config.yaml
num_attention_heads: 10
num_key_value_heads: 10
positions: "learned"
tie_word_embeddings: false
init: "normal"
init_std_o: 0.00671
init_std_down: 0.00671
learning_rate: 0.000326
lr_mult_o: 4.0
lr_mult_down: 0.7
beta1: 0.93
lr_head: 0.00468
max_grad_norm: 1.0
warmup_steps: 200
max_seq_len: 2048
MLP neurons of a small language model. Each row is named by its layer, matrix (up: input weights) and neuron, and shows model dimensions 474-569. Each number is 128 + 24 x the weight over its row's rms, rounded and kept within 0 to 255. Numbers have three digits each.
A block is one neuron, or neurons of one layer that tend to fire together. After each block is what it responds to, as a language model described it from the Wikipedia text at the highest values.

L3.up71:122130139140076137196153121161139123175141128179123077140139124129111126118109128131116132112115111101126161148165118098126137107139128128180157115100116095130094135120132130143131122099121103097112111108106142085138129192195142084121115143130143123140121080094141088111173158144131166128
L3.up513:165130106164113148151137127184080123118152114133097102198112082138119130167102103135105129127131084114065072130117147099142118107151108095106128122087120108129138140141141103126143140157108127080131099115163125125132135160101111111141097092172080103131108130123151141152133086075116078146
L3.up676:133085121113073114115135108120143097155147121124072111128119116160128123128139142116135116113190160159137100154165137162143146098082131099140145109132146074203114081177144127130093093120121118091164113133151146119144156134110129138104110145144154121120109120143132136165131113086113157112
L3.up1778:130099110152139103144128084156085160121112112138111099134136130124140142136120153127148119106093090128124128115133137143155107156097084125140147140123128148096142119155112125137124151136126161123125171122133143141178134161140148126159092119143166096112107108086122142112103146117139107176
L3.up1840:094109108151116157146107126181094156152134136169137165151129105167150133154138116113134136118139078136108161117140105129089128131115153112143105129173040100144102091157140117136154151146118129176123092083119107126116128164117149181169113133099089142125106110150116110171151141091177119138
L3.up1942:114134148098143097175079088129134116120146151144123136124134139119079126108117071117174107156151137138140164102133173115129154141157124107092140137092122165103125110187096145093132185101120140149171132167128174117118127134172124105135080131090105103139120122120145130130139140035095090143
L3.up2016:135163092137091130191078161124113123123160166144095105153124141135134138130115129087132117104133138127140139135123152127177154110119106126104112140108113122121136124171106107089131124146128084147167133105133164130138123149151119109124141123130120133096105108103123131126142139125115135144
L3.up2414:111158177111141130137114156120098158104159191138131127120197106125167152128169179165169176118079167122134154120107142144173141158092143141124104162165134118137120103129144124151135144106124127112120153125132135103144104135123121116083095097114139145116105105161136142133126158160122120161
Description: Past-tense and passive participle verb forms ending in -ed, often the final piece of a split word, mostly after was/is/were, such as constructed, released, established.

L3.up195:120118101081140138134124100137128152150135151080127084156130141134108138111127148153157153101136121166110149125091163141145120104124156141134125169147129115114161093138122182092096131128090103142126093141107118133099106129212129090121083098120125105108110089147153173097163135106145150198
L3.up766:153135082162127155114126132149118173116108125119184120132174099095123121105143140142118138151134105122138162141108147140103134133120116107178143137112101105153151152125088147097130129101082116090094117137150119133095040140174116153151125084170104147094116101172086142127132115079132126081
L3.up875:108162160094122115095099101123144100117152116122182121078111151104127134137134127160087090106116112120132119113127140116147144129124145116099143159100172092104141131105137136130183108113065166135099144165125154086120114138127153166144082073130105143155120115114164130139081114146109138132
L3.up1324:116148125154127121173115151178102117137133121123110110104132134123140132113127155121120129126114126140157128117115090127125147143144168076144149102110110131118138135142086134121106139171134149126124152171147118152107154105096134169155132133108138126088125135116147155176108106120128123139
L3.up1898:130146109179100115180124060134099125091137088156174078153121135123137134133095160155107123128154108126126127148150100130124134116098127114124118146137132086093151119098090148121108133110130121128111121174134101109145084095124123150110128123175092081132103113114128168134136143141150147144
L3.up2312:142186135161118061117106141132154137150154168151129146132162102166142158138118134150110136109142184140116117133151147144095115101089166101065103122126159117139131143074129148114139114132113109118126156149122130131116084125132140142102076141129137110117106127132124166147118120101148130106
L3.up2511:122112098088146106149094136142087121126120094139134145160075158135146130154111134138136162159142190096151108114100139151095174171117147148087145091111144109109125116087122087127086116086107142108122101133133097114102155092142107138138117100115131113150133120121109114109154169115159130096
L3.up2515:124111170140101150140118113093112165123152137133117122103180103136163126121136137175145124150119133127115157137139140108111103140122148118137105144130133117113085141114090132136149145132089121132099121108135152065138079145110108157107107110110104111152148137123102118087148154095166104103
Description: Inflectional endings -ed, -ing, -ated, -ied split off verb stems, as in prompt-ed, caus-ing, liber-ated, mostly followed by a preposition or object.

L2.up507:113158112138122158111110062112142131113094114086131098122147136144114132128149129167123113127163073154136205125119111106144108135149101088153149160155133109113164149117130119136151160143103116127132129142116099117162119128109156116107102119128105100104084109152144120114162113126091147105
Description: Words in the middle of song, album, film and team names (Conditional Form, Very Best, Saturday Night), plus dashes and table cells in lists.

L3.up593:102149102097139136125167128149123127112122166120138089068142091123148105099104090092139130153145130126165116142149152127138134102119118143137113135149126171125094136164111138136119116109143123127137109178091164118109138150176131155119139160073098141125141128171146107153089083111119085188
L3.up1109:125137109100182133111140145108152135104117095148107103161118154144133118126119101144162130135139142152114150103190143126150136093133098119106117210117141143084142120110104125112152152134124141131124089142135121127143138112133119150145144119139109143153135097148143134099148102104090118117
L3.up1173:153156103112119125095125130188134128104126135168146124128125133147127133131119082098092125133129088142143155113118124161139127077140129123153053126145136125095155114147137132083113108132145132131116144139157139137137143141130092095128097111149109145114067148151140165139088121115123106129
L3.up1371:084163134083151133108119138120139139123141106132155126159130083128128146157160126149122150106128150101146095115139104186123098126119121125137102129137135143128135057165154101157122135157126136146092095105104109112113119103133123171160112157141097120133119134108101174139140090161117157131
L3.up1389:114124133160164130111105144090078114092152111169113089142098126135142154174107166115149107149118135138108147161155104100138109114129135085142145119140091128127158163136119185129151163109110129083132135128090110179095083128146106170103152145141122136114138120183106139097124152109114091171
L3.up1553:120133113146137158098143102145119129138109122180155126145082112140145128125114109136123171088088088113126129145148105156137075111121113076147132119158126157106140095143137124143131153148100127125094135122112146105127135148168150152132103135128121109137100116128114116136080127091112132148
L3.up1748:167118091103108086102160130135125148161177112161144146112133073138117123119147110135104130095119120146141096139135121107080147117137156083115142117144081095073108144187162067129088091149163131094131116121116117177107084157148157137103131103150128126153156118149125135095114090183110126150
L3.up2461:127099148107121114122127085088133140097083159154152169155132143150127090144105091126171157117173081131124094126157116121148170136156091140101102128099126143121182138167150123143122140107127125098168103141096121136138125111135079131070119143149150126152109118126112144138126127159122110078
Description: Function words and apostrophes inside or opening titles of films, songs and albums in credit lists and tables, e.g. "The Thick of It", "Born This Way", "'Till".

L2.up1259:187113134146132115133093116135137125144133121130141108150138126145134155117121180147113054114157096194127118106153131143111111093116132144149124127114120108117158114122057151121147179101139180112185159133133110126097121161131110139159135105131139115142128095131128112157155129138139140098
Description: The -ing ending as a separate word-piece completing a split word, e.g. reve-aling, persu-ading, consult-ing, including non-verbs like Beij-ing.

L3.up135:132136079150124132125154104121119115097112157121155087106120132105140138131128115166141170112133111149108123129167118105135111162151117193137155119131154118119123129098116120158181182140141114106114130119147150147154103136089113170131132148074126104113135148107087147087135116118138085150
L3.up311:119128132135165113118132089125158127126163124153159111139087125075137114096133132127112089121110114083090121113124132126127166138110106140117168038159149122112157182085139158093130157149129148157134130144086103127107120111091147129125098124112135099125147109107118104130109117121100114128
L3.up626:124098167147140120121119146158097111127145120150200111086092096148181124129139084147094100103132070095124123136130115114121106134151111115083096118155152124123096123145124113140112160110117192144147096140128163151112075118142143115127125116117155121159133135130122111095109168112152122174
L3.up691:181119147133118075118132142134137108097155120148126101122096115165172125156118128131116088173114096140145121099129150129100123120104102145127171157111103135115105111081135155137112160141156127101112125131116141161117219126092164145150129156113085107102156149166140130095099081106116124143
L3.up1295:127105121138149106119145134112100143130120114126120122123174111186147125126168092096129129130127164124105143131093116169121129121143117136131131166217109109171115113121111132116153142112100119143169151111134113115154167115151110156124092113129136103126147123086114142115144136125136091158
L3.up2186:146098112135101114120132129120177153160124148166100106140151122177154142130151148135117119154149102129144128109159085113128153129072112121105098120141144129063107125155127127131080165148123167126126124109152135166127175159150108100124117150143115085137071131117147083102146095123114155127
L3.up2347:112144143135148147106147090176101136147088131154130104162166123139137162115123148104092085134102135126104139098116122140139109101087153133095122125140114133156113165127174139108116151066083088130098127102131129120137121136101154129124069114131142151144152078146149105125154173097108142149
L3.up2382:135079091086129095128152190127094139139127103134162102115116097119097153128154139120138094149144105100135099111132090089131121131111094171134147140145086142118138123148170172136104189152145106131083099165131084121111173134137112142118078151140139124143107159148151129138127126105121127116
Description: Word-piece tokens containing "l" (also il, ra, al) split from a word's first letters, often at the start of quotes: B-l-ood, b-l-ues, Man-il-a.

L3.up331:126108162147138146177111128085159117147120120120081078132147135127115120117107113152148115123090141145098146133134110141109111098071138093130116086144152163120121128087117142085117158155113134104151120129155125106132152126124100112147146132107119133087139147178115120110110114092081157163
L3.up497:151161142093134108136111146147158121119143128132115091151131165158130129139125145146148123082112162124123095100145093123131133176116135109069089142158152122133159158110164138141123135090083139148160126125137133153139122158149128128119096115181113132102126109141146058113167161171137151160
L3.up512:114095164137101145127112139086161145122133138113130135114112149163116113120135083144150123145123122161106140110088133136170147140077158101132127071131174085144146107104103152118138129140119154138145145115133162120127159137125131135124157121125128131090103110164130144116151116084101171175
L3.up1319:128138094151128145094152137106146143110140123093122091124129103144139180139133175129116146148140183116119134140097177127137130147126133120140138137137171159127138108148077097132100167113136116136083116106100112097120141129131113174150165089168112105131108177124169140123128159094133145135
L3.up1425:122141167097112126127103137099128135143145109146083144100117160162156137171154158153136114130110197110145111116146123152072151116127121079127108162142156109169134144117129112122077167101104096124048090135168153124141151167108122101129111125132140107138116126160113079099154113142153142111
L3.up1688:087151166121103120163125150133161139123165114116158123114149164152144156152138130148153098141162169142109165115125124135116094124144157105086161091139144183175102126129076116123130112108132139108113128092113113082122166106113109122105129119112119101147123115142156081101127133124130146102
L3.up1752:110125134142173105096129117154100100147067148130124150085154112138135160102140124138135105140101178128094143149147144131095123164102156159116137138127164146110101113120113137143108163165120104099085155155130120094111155140112081195116098124112122096154149100124122163125130128153109138163
L3.up2041:126179110122128139126104160136156125101129147090158142112139141142143149160124142146130128144128192112131130167121115139119168122105141136132133108156142127158135107134126119106173160092123137131134115096136112130104139090164132130148099109137074098124164105123113090117129097084108213109
Description: Middle word pieces of longer verbs and their derived nouns, before suffixes like -ation, -ing, -ed: inn-ov-ation, exc-av-ation, cons-ult-ing.

L2.up2485:107138129119128142139142137117152124132113122136130176093100133132144145137141139162092143130137166112116215095155124119132143122124089087095124085164089102100130161126104119139123118167094096129119162114086120096159107122126170136127151139095108102128155129102117130138126149131137152134
Description: Inner pieces of words split into several tokens, right after a prefix piece, e.g. sub-mission, Pil-gr-ims, is-ol-ated, bul-let.

L5.up481:160129141122106144148121087140110114149097179137106098151116131166121113133134178153122089156138147104147098110064123084138135098092149141127098163131111135104130110077121155105165110087136134140155155107120131067121171126130120138156115114143089152130120135109150096137095125138132158144
L5.up577:118118134119150138130172088125088163109156101101090147137122125134125120116129128136130164083157090211132123136104157085117093138150134145124098162151128088113105146139123174113091170124105150153062118116163142144106129149151153147156103131161062138125148095127118138184131134109168190116
L5.up600:121137121092134167139166148126114124123133141093086115152139136131112142045119152159143116145135179131124134147108210133137129156099126136142130105132111100118113124131129132129107141123138122106104148129133121130117151141151141175113099101159133135191153110151115102126141131131147131121
L5.up1480:130170147094158158159092152154105129060131121137093148142108149091137122146150164080096114122142101118134108120140131122145105133109120132172143157098139149107105053189149130054117097137153119121127126134122096156165125123090132134116174118109143132112107118138126134163097150122154146105
L5.up1563:118124140111089132123131135102084179144119129103121128099152130133135130113121141143136131126159112124128141132101112122176142112173155133108086122105134165118122145147128152127161168090130143118109164155116151148132159105129104111114135178093152141169136122121153102142078082135090126124
L5.up1751:139129149102145103135096122149131127125125115104123136121114135153115145129120157131136115128119144100151151151109133079130054130131133090126097127122144111132114152145119148143139139110135126102100164140187121126058141071125134140113105175138157124131137212102103143140156132123096155129
L5.up2292:165111106103106133115093124146103152139116113150145128182148131082139108138116152077107113134137133106138108128123079087143139124111142162121126063145114131120160150131136138103150143153110155134115123116101143133158171134140108169126113119144144119116101108104131117148136082140113133131
L5.up2342:144108130111111138133116142100115145135130169166149104077121171115127124114160117125136108116139152144123087173139103137143144132138091122125096096125075143116128134102127149096140162115141104091116127143155110087145126104150131117153132111129185125146142097133167144119131140143120171135
Description: Word-final pieces that finish a split verb, mostly -ing after a stem, often before an object, as in support-ing, compris-ing, achie-ve.

L3.up128:127140085133085156110165125154099116088123148118125116095092115150088152103101092165177125130147148140145135166087127129135134124117138122116151132130123141163103139130140069156172135156121169137144141141118151188136132131123133103111116086155122102124176160132057109132104125101105154162
L3.up506:151107131151098120160134169102093115108110191128109172156051124138126119127101077129124135098107069134110126130129089105076104104106115121138115099117117129072118156108119147140138141116141095130086144141105109138114152186140144107108130142134093106141151148151139109208141143130148135164
L3.up862:100127159132086099142116118137129142097097145118116137143112122110141111180098120131150081136128089071150114129162149136121144119088153110093071137172135144132174128138137146118109117167131187155152156090120149115115124103119127141119155157124090136080110089137162119134181161111072098108
L3.up1637:096087107152114106126139170135152131100125162144136108102167125134137163162111122139122116134088177140128123162122126120107157110120118126115188183087136130154169157171116118126146105130104100167110144115128093088140057144142116153126189151116108115119129197184087099154103122119163188111
L3.up1814:157139147128092094108094099145113148162124141129122150122181141144083133097099149124120147115112126141139131145105143127159109119132126166118110131161097137124098093108124141164097120132137127146136146174135133126115140142131133110097124136130143150115101108064110143134125179092129153134
L3.up1852:130101130106109118122117173119104133160138124139142133116076108166082106128151154139112136128129111132135105080124151141141120140136132142167068137136134125135113148138134119146125119114102095154127148181136174114130097144111114125156143122142137175135089152089166141157154119189159147121
L3.up2154:099101117160108146120114103109117156146149161144114106094080046152163105139139133091158171120086081125115134146125130141123144122104140162108153123141139138161127195031149103134166125163102098127124174151114117127181087122147144149141100134143150165071138136166142130149163147162099136122
L3.up2502:090148131143092192105109151130079148156164101108116147108119121136091113102098062115116184157170126145130090155151142120126140149123130110117134101115079079142123135151194115080121118148118134112177081121120107089127150112131146145106127101107144119086099110090150105122115120141149121095
Description: Newline tokens ending a line, mostly after sentence-final periods, table rows ending in |, or semicolon-separated stats rows.

L5.up345:113099120122142153129131149118092154137131097091139192161166171117145088127141132112127142117127132140152132136133137131127115156103148122129124159133120076091115138141114131126156102120142149129135137152128143145159153111118086141101123075111117115121128115110065159127122107161125132127
L5.up372:087180150165120116078170092126121118135117090122158139103092155138128139147104146147150139135118109147132140135149144163120125128133141099129135154136119132113096099108087114126152149127123066119138120090132148183084131103139171121150096120110145152173145127119110118136154130109095119155
L5.up1192:115149125131161144139139146140121110150105116128175087125146093114080132162121123113130145138134123138144147128137105127155126125174121124106105076137164104139151160093108096092140124108130101132177135112169180087166148121100142139095114126127144126167175135129146132166190134137123151121
L5.up1255:113158141114102168111145111127136128121126134131152131128144110148123121138122168122095097126115141143122145148120107116109138092114191149117147085152138093123176097113115160129111165135129075072110125136096137126114110129128136115093131136142119151120141123142174129138103121088127163116
L5.up1884:117131159142155137155166113138109146141124141125107124105162151107076093094114174161125169105121160138137112143118124114111124111110101135128149149131151129139091099104120116125133216117148093135116134096133106136114173133125099133120147094127086116116118121131109088105092127133136156184
L5.up2006:106130103150176116121106126150144129107168125144115147159082137121068150103139133138181086125153152128118101174121106102114155125121092112139140154101130085134102098097113102090118129078137134144118124145159113123107148139098131123099120123132070136084111126135107089139114074116116129123
L5.up2396:143195145117126130150148105108139140151116156107157114153142111173155116148133137139123103092111142109103124125101099177115157159118089130129121120143154111182142111096106101090123118072125123177134164102158117118104131116115156119130120123094109151147118071147112137148167152147144117158
L5.up2468:094138085124109088146141155149103132111130084121120157128134145137153129145105136197120121105114123117110132102108128131134146134097143109121150183100117091106099115135103101108110156102129111170095164127116126098138122163126164144101128146129094135161163127127132128123105152131085101129
Description: Middle word-piece fragments inside longer words split by the tokenizer, right after a prefix piece like ex, en, rep, as in ex-am-ine, en-h-ance, par-ag-raph.

L5.up632:136127131105130136164120090108130142125122186159135156131137121105086164135147127153078108159132172136124111147107109122107064129099118113092131153163110132136160107135105088114112110151101150132155186110114194168126136100110123116147112092107120126165111098113101125125122120086165125180
L5.up1239:120188144142122104140097180186087101093125110145149108124123106129136165143171136104191099115160129134137115104123109114145137132156132108129119140125075113142096184169102126115195140165129129099088159123171154128158147146130086106112137100135098117150097151109130112150124133173147117171
L5.up1412:135113133121127158115107166136131117128147118129124151088097088133124137137146117143134121113208105094120118146148119138168113167174136127103135165148132133123133134139145173118147157120124122190126150145139148134159101146166141112118120142143079153097148194183108109109113173134089133164
L5.up1737:105158190110149137130108147115145114127083173072138126112124138100137145138144100124103109138135168101131158109111129058133119137132101116156142111140156109116131135135152143117114150105123121095119170147105147135133108156124155122123106107129135085128107140107117136156173115119100115109
L5.up2103:158092136099077115154120104115092138131158101120144092086121151121076127091096103127159093140105126087146107128091113167173113133119098101126138161157109114137121088140162117113141123128154108111169156127171163124127093158149171092138134139156107121146071138153142175181145141078094140119
L5.up2132:175138129133151137160104101127118131150099176069132131102139090155158132141125114137129115116103152110129085122100115120151133191160092109122112139118150146164105096118133167121160131129130088172129167124136141100119161128173141123126130125125134118100133119112121111167167130115149096121
L5.up2241:137144126164105113155109102098151132160138156166159147087110152102119109156139127105128126122115141132154136147106100095117134126147098120138116143118101190131160127151138148103132126138096095129153128154163098136110112178168150065112157105102095116160107130130110137175125099126101127138
L5.up2476:142151110121097142136128137117142128103099102104131109136126132127100126108111097141136094149124123131136115126144157116156087126179169123170124126095121101132163152159150155115146155135163127126145135112160109146118117167126159100142124115174113160139061142158134140124161138129075094154
Description: Past participles in passive constructions right after forms of be (was, is, be, were, been), e.g. sold, held, made, replaced.

L2.up2030:112178151122112121118135143117124140183103108126110113115134115103114148144145142157137139128104130115110145147056139122114129103081094110095136142144131125147090153155104137187112162133129170150116125145124122145108125167117140150101113112191172144141149125108104096135117099120112114132
Description: Single-consonant word pieces (l, z, v, k, h) split off inside a word, mostly names and rarer terms, e.g. rele-v-ant, O-z-one, Tan-z-ania, Al-v-arez.

L5.up478:077101112109114146086098137162116127107135130046108092103084116134114098105148128123154117123144141114117099117087132128181103132150082066101118146102136115166147159099092137131150170117173104141128175152192153150117145145089127130189157125096099144143167139085115134121130131109117151138
L5.up530:159084123109133122149133132099136142122112080090137142111104138120132165102141106102185109132133116102130146140139156156114128075072156112127161142143141105146126122174108142114152124088097125115155119127114116123100139186167124097098114137161154110155163119098104152142108131108135095122
L5.up581:099122073134186149110144158148110075125071075179181104137107108107132115140096132105161120156168131168119122112169153148117145106083128131165130167146142128140122102120092107133113107163120154135144146126159142127093092176164089160118123154121082128146163127150145137155126114129111152127
L5.up843:104124116119079111143140116126135127134113136139147139111121154128107128195136131118186117130122111128107146121147138101128140153142139154096111158123141124095128147107168147143135088131154113146136123135139114141165141097138143135121107107177145111121130078158121138127094132136166097115
L5.up1046:129151144150106082104090107166110178136141092102065133105146148100126131139123139093178123144130146127123160164131114098106148138128095160149116114108130170109116131139109121122120128109129066155132119137135102149136112144158144114122121088148122114110130097095127153048149154100125135117
L5.up1550:133156135155093189167134042113136103088106091155071126145103128130139114116125150154118118125145103114158138141154099142148108109121131160100153118131163098107113072149147105135113138105122124116098102119119131148098163172123138149147145151141098089108116117155118179123140116105153113105
L5.up1578:112132114091150141115135141147105120118123116132147165142131126145106108114097150154211133130148155127098100132132164131127101128146102100116161116131112133147128126130159119171158136138092153169096082128143122118126108172118141104120167100174152098149186115167088140132142133117135105139
L5.up2323:131124195136158090144131123133097122116089108138120129134109076175100128111173094146154136107107161149133155119103152152169161144072132134118144155141165091153083144159125121114142112044125142142173144138133110147176130154120136152141137096093135129134152160122147133096154109125150111147
Description: Short word-piece fragments right after a one-letter or short word start, mostly D or N, inside split names and rare words, as in D-l-ouhý, D-ig-by, N-od-dy.

L5.up152:140104142150142117107137116122156131120118107114168124107120122110138131135105130163151147103131152161140148157093096167165126124118097072070113088110145145093126117192130112142092154114122132098117094108158141116107115116118139174101098131139122132131106114125109127128130120119135111115
L5.up228:149129132190117113125102105093145108132122142163145128142117104121127128118123160121186129117139118107117104095147130134117148067171149136119064143135130077162158150154119136102114157148134143149116085119134156078125125125166139159100109116131118148194160116165096179155102103107116071148
L5.up384:142129087171135142140053080139130167147117116106110127148136142091154150147102148125121125073119170154125120163124131147134134065148120129144135151156165113120119139124139149060127169090086146138121102158127157128148138131089116133129129127133095126087097160153112100108108131127120153128
L5.up389:108117137109108162147137165082078113099099102117137147196138122108126143149106135124129140121154085111131108079133133129113134131101091131086142141164123138111145145138133152121170138111074134072116082121100151093124165118113132081146136117155112136171152142106152171128134090150142120135
L5.up540:087118090122131129159137146108156138111135107140152128151138114081116126116134121096163156112104085131120124154120127117159123128113104084118104129158114122123136138178129122137107164194105108140122112140132133082132098133145084161143144111108116122162134128182125135147098100103117100120
L5.up1441:138113090140160121155148147139134112111119101117124097155109183138148120158145139143141115120131124147107128104147078095128173100093095132124136157110121135071130117152123126145162130154141138115117091134127135125081193133097159162143133079136132136123096079144109119112145130103148094179
L5.up2147:090151139166127171167123127094135138068106123128109132130158135119140129105126130158123148117131146119144109121126119179128131082149091138111106130118080153140150127178130121145106123134121120141086103131079128116084143164089114126134148137158151118144114109119142150111110115100193098108
L5.up2473:122141098139117095105140120096107095139138102167102126154166102117087123106161137125112092125135112168113123112183159153132135103155148060095149130116116136147142099162139104109134101082109134135146097151105055115136103131207155111113135116140128150154158191161124133114172104133072112123
Description: Words inside capitalised titles and names, mostly "The", "It", "This", "to" in song, film, journal titles ("in The Turning", "Out of This World"), plus word pieces within proper names.

L5.up314:163105131144112145137107138101099145136138089160099137132151094158101140117136115138119128133154129103120031135106065093114126163135157159151135146116118132126149106113134145088132112104148130118131110146108162137133143107131145137123133150131124107112175121083134134100149150161141143149
L5.up1173:145130067121151105065100148136110134149127123110160130084118104175158124151117140113129102180111123107111154136128142132109148125152157135176163102161101149104159165092111169137141153147131114159122121148134139133140184110158154162169145118089094112138125116056130147146127144103118172089
L5.up1237:134134104148132116130141122120132139124137081143145074137172163132159113130117115128131133162150118120129138148165086071140063103094109167091104176130142118136138104160130110169132135101096098081168131141143146104114168126098166130089152107131113153121114120107124138129164123115148137126
L5.up1805:135140122120079122183156087106142164125145111139156123125105121107157106116128104142131100138087129090145132083134146144122109139111114103108143134150134107159092093093123111137105084108114117147135138134074127160163114139087150147077129140148144131093192176090093116128135114121110138123
L5.up2036:142089115094142161092099118125134144129130124136136131084061135128132141146136124127102107160135104120129145118087123128133177154157122113143072170132149102117139087119099146149123127141122110120172115106113152168122124155125159116121141120079125120140087147078147154137137123124171131111
L5.up2077:091158114143085113105115143130098119149127110155110148140126117184132106117126062151134141087140128143150148155091142094151100092144150146166107150128145121143143160083115169126131144159122088151154102132102106137110114151142162140192132132109142123167117127110136143122122142156129101114
L5.up2118:176150148132124112135129112115161176109063130163120119099112124107141124100118088154170139098124170119138086158144085131141099140144175084098061100126131134102118134105111118109099090113109099137117133145116195124127151099124130115114141108213166105091148129140053103129123142144139126111
L5.up2392:131106127147115110125133109126172122116085107116121128166067196102137127118142121149138110082132119122130116112138089158151108134109127117130147144162117178131138078102133131132157148122161126153151108168174139142124137116127161089099161086114133101101113147075075118088130119118112131109
Description: Line breaks ending a row in pipe-delimited Wikipedia tables, and some cell tokens right after a pipe, in sports records, election results and squad lists.

L2.up106:078114146127156126075124122142130055094139112127104148108169157126114141113162163136158150183137195110178145159136142143135108151111097114098145125119133117111146136123178117093192116131141109120124103130119128165088120153100088134097190138115115135110107134125120110141152100139164114139
Description: Newline tokens, firing hardest at the end of pipe-delimited table rows (sports stats, squad lists) and also after paragraph-ending sentences.

L2.up2548:123105130117117169146130119106100125144090163106150174060129139161132127162116080155136095099140154068129115161115158182111157093108092077105150140106181140147129120112119161109113122123148111109130112115145157150163128138150101090136159126176127125136114125100131118136111113125151110113
Description: Past participles and nouns of making or using after "was/were/the", such as built, made, used, released, born, plus existential "there".